Weights of a small GPT-style language model, trained from scratch on English Wikipedia: 901M tokens.
MLP neurons of a small language model. Each row is named by its layer, matrix (down: output weights) and neuron, and shows model dimensions 0-191. Each number is 500 + 40 x the weight over its row's rms, rounded and kept within 0 to 999. Numbers have three digits each.
After each neuron's rows, "fires before" lists the tokens most often just after its 100 highest values on Wikipedia text that the model never trained on; "raises" lists the tokens whose logits its output raises most directly, leaving later layers aside.

L11.down935:536503442531493547454514477471502490430508545562539551515452420524532506467406467458552510490499502465470553514483474512478465456479553466417494520453490482509521554545486545463486513485458491522518534535499518527516421598474470537571492564555417532513569425465502541495410452549501490483507526491499544525524542514563485520558520489481511482474538491477480536479600536474498580530438506472523440499415410486464471566497495557474475528459570424463462466528456548452572515521561492498487581468498510490532425578499535461515549515485530523473510533456523506536485505443516455478
fires before: "ti", "tor", "nt", "l"
raises: "ries", "ry", "bil", "ble", "ci"

L12.down385:451452507550471432500542513480551494524480525467498526493541503533578483432441548533490524449485529566513470494548509532460525490479516460469521538515531511485565482535465512570447499543435411558450432408515439535536573527473546500498491484471561468496528519499485510502471508511516447557529461462527377472506452558463501458558632477512470513459553525457519519522524481462511534500479493407460498477530449517537524522482452475489429544482496539521531487519508504580536467473536586499499511487504452552475497491510423516491500464524573544485426461491526484520429516555449451470
fires before: ",", " &"
raises: "als", "ids", "onomy", "ities", "ations"

L12.down1701:414458484498454498442474442467448468558524530557498433513475556413505553494554504577500544584541482444507536508548504503414524474533502526508508512519460519463496465490483520506510507575513520539426542516476566481518532490591484511436603472467528566487550451524508500526471452449514549552539442578524541455506523547454452585591536473512551482499509494481439537468465518481445467477450495573544526508517494500488542544447505449506433483463413463494451498512469544537498527584489494486563469520496511555474524433555482475525542459465494501491561558504483434595456513581514504463
fires before: "'", "="
raises: "'", "ém", "°", "\"", "via"

L12.down565:534487454500509466509561500532465502490492553487522457529519522541482544437336513462489533509506435426552547466477412450453522482629502501525506493451436524489477474511470496498525515543491439484437515434463445445486534438499582495494481542472500510443606528614455496442531569483467513564480445438564535500448466505488507513484592525515509521505503496508470553497577505456504518543518541454509475502442529497475522483475513522505493528492540484539497490545505512530447458510485483434481440506531479507470406573470474481550426517535520562494537578508536492517526445472548480407
fires before: "–", ")", "-", " –"
raises: "—", "-", " -", " to", "nd"

L12.down97:454470483511450508526497474481493464491445535517491463471546532521467582483374544476475513518490409503548463527485432494475516466546469454468495539442528544541510561474493480518481449518525494480497500600515475469451551525587475490514548490440538599448531515567420488435567517496432574446529513495561546479511428527497462456467517590483458505504534579532505625451535540539472447456570486468485497517553476467435545497433498564494526529526464542541462507516522524575483509462493506571510533497501457554475470440541500485514467536532528456508544446471439495470469529484487531490
fires before: "–", " to", " –", " |", ","
raises: " –", " -", "–", " to", "ness"

L12.down139:475587493523496509534478557474526537493561490507564572553570563529519464452514562541500519495456538445518538527429566502457488428492479480434473425428519512513569511544534483514423497491497409465547500430502476443554476457522503457452539480479484498515489567468572520502459525515457541544460463501501572470565526492437536516474490516424505571518488469572493508507546510557529509551521458545549481526540485514452457560551431563492486522442478545460521504465503555494491568492557477551560480450434594540556492499446537494524464488440518473467442509484570471478448467523569465488
fires before: "l", "us", "lit"
raises: "us", "uses", "uit", "used", "l"

L12.down579:483461526552559509512467559443487403470456526501531496478516413524460522530440547558546524445488530545529536521493528533476474519551483505529498526460487456496479522523472488512404552460488463476484547421450489451503480546475479486457495516446500519519453504446505522450469485479530473518462533506485529554498445466543490477481488476508451522446456476524433411503596525485489467594454481522516461532482464536491458500563505463516476488453502435490494496501548506576533494491492446519582432558486574536568495550506539502524618466530506447496472535433527539530504554473590467553
fires before: "ti", "te", "l", "lit"
raises: "te", "tes", "cy", "l", "ter"

L12.down689:427450515467483492464485505549448483503611590541522509561485517529496431533388551483521471539513569471522518497606533526601489482550517527550543486478479491578574472531443548526508434474474507491536472486487509465504431478545516488494426416497534435515508511605504532498455560474498472545486537478533550472571447582468520492550494466509501416517475509435532460478457547535489437413478527511485511515473454522461499567544455496435510477465486554452469458462465567461443497459543467505497467488434506456538498518452483566493581433521516424503484498482439521471540554558469479493
fires before: ":", "–", "-"
raises: ":", "–", "—", "”", "("